MLP neurons of a small language model. Each row is named by its layer, matrix (up: input weights; down: output weights) and neuron, and shows model dimensions 0-63. Each number is 128 + 24 x the weight over its row's rms, rounded and kept within 0 to 255.
A block is one neuron, or neurons of one layer that tend to fire together. After each block is what it responds to, as a language model described it from the Wikipedia text at the highest values.

L4.up108 [163  97 121  67  99 117 113 121 147 116 136 130 152 125 111 153 120 134 127 173 118 126 130 112 122 111  78 128 143 166 128 128 154 109 157 154 120 101 138 121 154  99  55 114 140 153 151 123 151 130 182 132 145  97 131 119 136 123 102  84 172 158 121 125]
L4.down108 [148 149 123 144 126 139 159 132 114 135 136 161 144 181 142 133 126 132 134  94  85  94 111  71 125 166 138 132 145 110 124 113  89 144  78 114  74 137 125  79 163 138 100 160 120 129 125 130 120 118 119 116 122 140 129 116 144 104  99 160 106 106 125 122]
Responds to: Clause boundaries and mid-word pieces. Sentence-final periods and clause-ending commas or "that" just before a new clause (the colleges., In 2026,), plus word-internal pieces like de-b-ris, Alth-ough.

L3.up290 [124 132 114 149 153 119 100 154 139 141 144  86 107 116 131 126 112 167  99 120 154 118 134 115 126 128 136 148 115 120 107  57 135 148 138 132 130 110 159  94 142 155 156 155 113 143 107  91 148 138 100 203 135 182  95 129 114 116 135  89 117 147 126 116]
L3.down290 [ 82 121 200 140  76 142 135 155 100  97 139 147 144 141  71 122 132  83 126 123 114 154 111 126 104 104 117 141 133 106 115 186  86 125 128 130 131 150 120 169 135  96 128  99 117 108 126 163 164 132 136  78 107  99 134 132 157 140  96 140 131 150  87 103]
L3.up325 [ 93 145 114 113 143 163  85 166 112 149 102 170 162 100 136  68 163 145 127 103 112 143 108 120 146 108 102 157 146 137 151 110 125 132 150 104 118 128 120  98 166 117 106  99 117 179 138 112 152 137  96 121  99  95 125 118 104 107 125 106 121 140 106 101]
L3.down325 [116 154  77 138 151 128 158 141 132 109 110 118 143 142 154 115 120 160 151 113 115 113 142 145 137 154 134 119 115 106 163 136 138  87 141 105 140 118 124 122 100 173 154 118 149 117 133 161 128  88 182 134 145 144  93 130 123 140 116 140 107 131 103 163]
L3.up382 [127 124  80 124 139 148 148 146 105 123  95 122 196 107 128  92 134 129  91 113 108 143 166 130 146  99 127 159 184 132 152 168 125 149 185 139 156 108 178 120 123 115 152 147 140 124 128 106 173 154 154 129 154 123 137 134 125  92 102 112 134 123 134  96]
L3.down382 [152 153 123 120  98 124  60 139 125 155 141 192  80 131 126 165 143 111 154 164 151 131 133 108 129 192 125 104 161 157 117 132 133  94  84 157 114 118 120 153 139 147  88  80 148 117 146 113 136 141 146 117 112 103 121 112 130 193 148 118 136 155 146 166]
L3.up665 [127 108 113 132 147 136  93 183 142 151 126 106 120 163 136 131 124 124  94 120 120 161 151 131 136 115 148 147 159  99 146 112 151 139 182 143 115 107 152  90 110 164 134 134  96 159 106  90 141 135 162 114 113 117 119 121  82  98 193 105 134 149 128 131]
L3.down665 [165 118 146 118 138 100 141 120 119 120 115 130 150 101  92 147 114 106 116 171 141 125 133 145 127 123 125 141  89 134 142  90 137 106 128 123 164 118 165 120 135 139 150 169 115 140  93 136 176 139 131 124 152  93 122  91  91 144 111 118 133 146 119 149]
Responds to: Table cell separators. Pipe separators right after short table cells such as numbers, positions, or scores (e.g. FW |, 8–1 |), plus occasional colons and mid-name word pieces like T-om.

L3.up30 [170 144 124 125 170 110 150 152 136 184 122 124 111 115  98 106 114 124 111 149 114 103 132 111 123 128 115 142 156 148 108 106  98 144 127 146 122  91  97 160 121 136 126 108 140 138 120 116 142 146 148 143 141  92 105 144 140 144 119 100 146 122 120  80]
L3.down30 [171 148 107 113 140 158 158 126 147 129 157 157 120 144 136 106 100 140 124 153  85 128 123 109 128 138 104  91 101 142 119 121 165 122 149 128 110  83  79 147 126 127 129 149 117 135 124 120 122 127 140 145 131 135 112 162 125 175 119  97 150 121  84  96]
L3.up34 [159 113 135  91 180 145 125 140  98 126 171 105 148 156 100 124  77 154 120 105 110 126 106 144 115 112 141 160 113 128 133 124 140 120 104 135 133 111  89 139 124 148 102 151 147 179 139 162 100 124 157 182 108  86 126  93 152 140 109  97 134  86 144  95]
L3.down34 [151 152  91 154 138 162 132 115 144 123  91 131  87 101 175 100 136 167 161 175 125 189 110 129 127 126 103  64  97 133 121 157 111 163 126  85  98 107 169 101 115 105 132  98  89  85 142 128 165 122 130 152 135 102  90 157 125 153 181 124 176 108 158 137]
L3.up135 [131 153 155 112 119 127  93 152 126 136 139 102  96 116 112 113 124 124 159 121 136 116 103 121 139 120 152 117 116 109 122 129 136 129 124 100  85 133 117 103 163 159 135 121 122 128 112 162 154 167 118 117 126 160 107 109 111 102 150 123 167  98 142 147]
L3.down135 [174 157  96 135 100 113 140 125 134  94 121 137  78 158 124 104  92 149 131 129 107 124 141 132 164 141 134 146 155 101 139 110 141 109 100 159 141 136  88  97 135 115 110 131 122 131 123 153  89  84 162 152 123 140  99 147 117 137 120 115 168 109 169 114]
L3.up326 [135 146 137 182 168 116 126 125 162 148 125 124 121 183 112 109 140 127 116 117 118 103 131 113 123 131 156 128 136 137 136  94 122 151 117 141 107 108 135 107 155 147 152 122  96 144 138 121  91 114 180 145 126 144  99 106 137 137 116 133 120  14 129 127]
L3.down326 [123 121 144 113 132 121 123 109  94 113 143  89 116 173 132  92 118 117 169 126 108 111 162 133 127 118 113 143 115  86 129 132 167 102 136 175 105 165 120 139 154 132 101  91 122 156 138 131 138  93  93 143  91 122 109 149 130 166 140 127 125 126 152 106]
Responds to: Sentence-ending periods. Sentence-final periods, including ")." and quote-period forms, that end a statement in mid-paragraph Wikipedia prose, usually before a new capitalized sentence such as The, He, In.

L2.up88 [132 144 123 147  96 123 111  91 104 127 100 115 150 104  97 117 165 166 103  90 107 154 153 119 131  79 109 142 113 118 142 168 132 126 130 120 140 116 136 166 146 127 161 158 160 165 118 148 106 166 140 122 127 131 130 118 130  94 105 109  88 143 147 165]
L2.down88 [187 129 108 106 125  97 147 135 152 124 153 112 130 127 114 124 111 106 164 147 171 144  52 125 129 166 143 110 153 128 148 139 160 150 165 123 123 110  93 104 116 136  90 129 147 138 108 181 136 121 125 132 129 122  99 140 119 139 130 116 151 155 117 111]
L2.up220 [103  79  94 168 131 101 134 139 136 120 121 144 179 128 140 118 120 145 169 119 118 117 139 147 156 142  95 147 110 171 141  84 122  97 132 140 115 107 126  93 120 128 161 167 107 121 138 111 136  81 172 122 128 162  94 137 127 100 125 152 139 104 108 144]
L2.down220 [136 142 122 111 162 172 137 106 103 150 140 150 106 131 139 147 122 121 149 114 120 162 153 112  96 142 119  93 101 124 113 160 149 134 118 166 126 154  96  95 171 123 118 133 121 122 140 135 123 138 122 176 150 152  97 113 132 149 101 112 129 131 112 115]
L2.up446 [185 156 118 161 171 112 130 147 117 162  90 131 145  92 146 129 134 142 172 135 124 161 118  83 129 123 104 148 129 108 138  82 118 139 146 116 126 137 154  94 132 118 104 115 172 119  96 118 117 128  86 160 148 143 135 125 114 108 122 151 118 153 103 138]
L2.down446 [ 94  95 158 105 154 126 132 150 141 115 128 151 120 149 115 109 103  94 123 133 167 151 147 154 120 105 116 113 111 139 134 162 151 129 110 170 129 147  96 171 167 121 127 119 133 164 133 131 124  64 104 114 110 103 150 111 117 139  62 161 129 128 163  95]
L2.up716 [178 137 107 175 126 109  89 122 114 151 154 125 129 106 128 108 108 108 101  76 136 155 131 153 159 126 154 165 136 125 122 133 124 102 119 102 166 149 152 124 155  99 102 109  88  98 116 140 131 139 154 158 128 148 150  76 132 115  78 124 114  36 155  97]
L2.down716 [ 72 118 150 109 122 170 120 109 132 143 112 131 122 160  96 136 150 153 133 119 142  97 174 106 140 139 106 147  98 169 110  78 138 121 119 197 119 109 153 148 125 117 144 119 114 140 133 117 128  83 161 137 142 128 120 145 127 188 149  73 116 172 123 123]
Responds to: Sentence-start word completion. Second piece of a split sentence-opening word (H+er, H+is, E+ach, S+ome), sentence-initial This or It, and table pipes and colons.

L2.up99 [126 141 136 146 175 138 143 146 124 116 138  67 130  78 127 108 153 187 122 112 135 160 130 159 135 136 104 132 134 141 154 153 173 150 190 146 130  80 105 121 145 144 123 125  96 105 152 118 159 128 136 149 138 147 134 168 133 152 145 137 110 149 132 204]
L2.down99 [123  89 104 127  77 126 123 146 160 138 116 127 122 169 119 156 130 134 136 159 126 104 130 116 141  99  99 137 163 129  95 110 117 134  97 102 142 190 147 131 134 139 139 139 109 117  92 148 110 107 147  58 118 122 112 120 131 117 111 126 134 126 156  70]
L2.up318 [138 156 108 162 156  95 104 109 129 129 141  92 140 144 110 107  76 150 112 140 129 172 159  81 132  90 104 163 125 115 167 116 118 134 146  94 107 134 135 111 116 124 141 127 134 100 125 156 154 132 140 101 160 122  97 182  80 145 118 160 117 141 127 125]
L2.down318 [143 113 123 144 131 141 134 132 145 136 139 110 122 157 105 151 135 131 144 173 124 107 121 122 143 159 157 112 116 137 115 131 149 150 131 154 139 123 119 157 120 155 182  89 117 165 128 161 138  90 104  88 132 119 110  87 110 134 144 136 124 153 159 129]
L2.up711 [138 107  76 137 113 107 157  72 137 169 136 169 150 121  79 141 140 112 109  93 135 115 185 107 123 143 142 131  88 142 149 105 132 104 172 113 129  98 120  86 135  86 127 103  77 132 114 115 140 151 202 122 133 179 121  98 137 162 130 122 147 137 129 159]
L2.down711 [108 165 114 110 130  68  98 136 137  91 104 157 126 108 120 131 100 153 147 139 159 125 143 198 117 103 111 177 166 130 125 154 151 138 126 106 134 146 132 122 118 144 138 153 137 145 148 130 145 161 150  86 159  83 129 133 115 120 147 113  80 130 119 139]
L2.up756 [140 123  84 130 149 163 110 160 152 130 172  73 152 120 144  92 111  60 153 107 141 175  99 117 198 113 109 136 111 137 185 180 106 104 124 129 118 120 112 140 115 149 125  82 140 128 116 150 191 160 122 139 144 119 142 144 112 144 137 148 142 151 132 116]
L2.down756 [149 100 149 135 154  99  94 129 147 115  96 158 176  92 128 113 164 106 116 148 132 121 171 123 109 120 147 130 108 134 113 114 157 203 116 148 134 147 122  95 171  83 127 149  86 119 140 146 121  93 139 116  93 136  95 136 155 149 124 109 122 114 110 132]
Responds to: Second word piece. Short second fragment of a word split right after a one-letter first piece, mostly capital M, as in M-er-idian, m-y-osin, e-le-vation.

L4.up25 [187  94 117  96 167 162 163 190 121 125 106 131 132 175 169 173 127  66 159 113 114 122 133 143 100 135 155 139 106 126 157 141 139 151 128 136 125 124 117 130 119 104 116 132 168 144 130 150 115 112 111 151 156 136 111 101 119 135 128  75 150 137 147 140]
L4.down25 [ 99 140 120 124 139 109 142 149  79 155 169 136  98 124 138 117 121 152  85 120 131 107 175 108 172 105  93 114 159 139 122 109 181 176 118 142 101 152  86  90 160 139 124 101 140 121 171 124 125 141 157 106 120 159 153 119 139 125  86 130 154 149 140 159]
Responds to: Determiner completions. Word-piece endings that finish a determiner or quantifier word, like E+ach, an+y, l+ast, Th+at, often before nouns; also mid-word pieces and commas.

L2.up32 [144 152 135 115 134 158 124 174 164 113 122 127 162  94 132 139 105 126 121 128 149 139 155  93 144 132 136 126 131  72  99 149 160 116 191 135 109 154 133 123 192 129 127 120 127 145 133 129  92 123 144 155 160 144 114 142 148 102 136 132 160 145 116 145]
L2.down32 [122  97 155 158  96  59 134  99 123 133 118 126 134 117 149 133 134 129 108 148 110 102 142 135 154 111 114  93 122 147 159  82  99 142  89 139 141 125 154 157  79  86 163 139 105 118 109 158 130 150 135 107 115 100 131 188 123 166 104 125  93 126 147 127]
L2.up138 [152 129 155 114 181 145 134 168 123 126 189 128 145 142 172 114 134 108 147 115 112 127 117 123 152 105 138 131 161 144 111 151 110 131 147 154  84 133 118  99 155 139  77 125 135 111 137  67 150 126 132 153 136  99 119 101 164 128 176 141 105  91 161 102]
L2.down138 [144 117  43 112 116 100 113 123 150 171 117 118 112 138 156 104 140 142 111 132 108 129 105 142  57  92 125 164 123 130 131 142 149 105 108 169 126 129 125 134 176 115 122 105 150 130 154 138  72 122 151 136 109 120  83 185 112 145  79  91 173  86 157 102]
L2.up190 [109 168 133 123 153 123 158 129 131 137  81 124  92 122 137 141  84 117 164 126 139 127 166 129  98 141 120 108 141 117  94  96 116  93 103 132 127 145 106 104 129 108 117 122 118 117 137 146 134 126 126 168 137 150 122  87 150 116 129 114 161  78 142 135]
L2.down190 [135 105 142 117 133 102  96 114 129 114 179 121 125 104 130 106 173 133 135  94 110 151  95 129 148 142 134 101  98  99 121 145 151 127 111 143 111  96 117 137 141 122 135  92  83 138 144 157 128 115 146 142  98 119 111 138 141 140 149 120 152  96 135 128]
L2.up721 [124 127 126 137 125 101 149 146 179 112 132 122 105 137 101 138 132  76 102 121 150 153 151 119 111 115 161  78 119 114 118 126 122 121 137 143 113 102 129 144 111 135 160  92 158 124 138  81 118 148 155 122 133 145 120 104 130 120 141 133 143  84 152 149]
L2.down721 [127 127 105 134 145 119 125 129 114  89 148  99 114 120 102 102  99 165 157 116  84 119 104 160 132 127 111 108 141 161 150 168 146 107 158 152 143 128 125 143 133 133 143  99  77 111 121 102 104 102 118 116 161 139  71  98 111 144 116 117 110 120 120  58]
Responds to: Clause and sentence boundaries. Periods, commas and semicolons that close a sentence or an opening phrase such as "In 1964," or "After the draft,", before a new clause starts.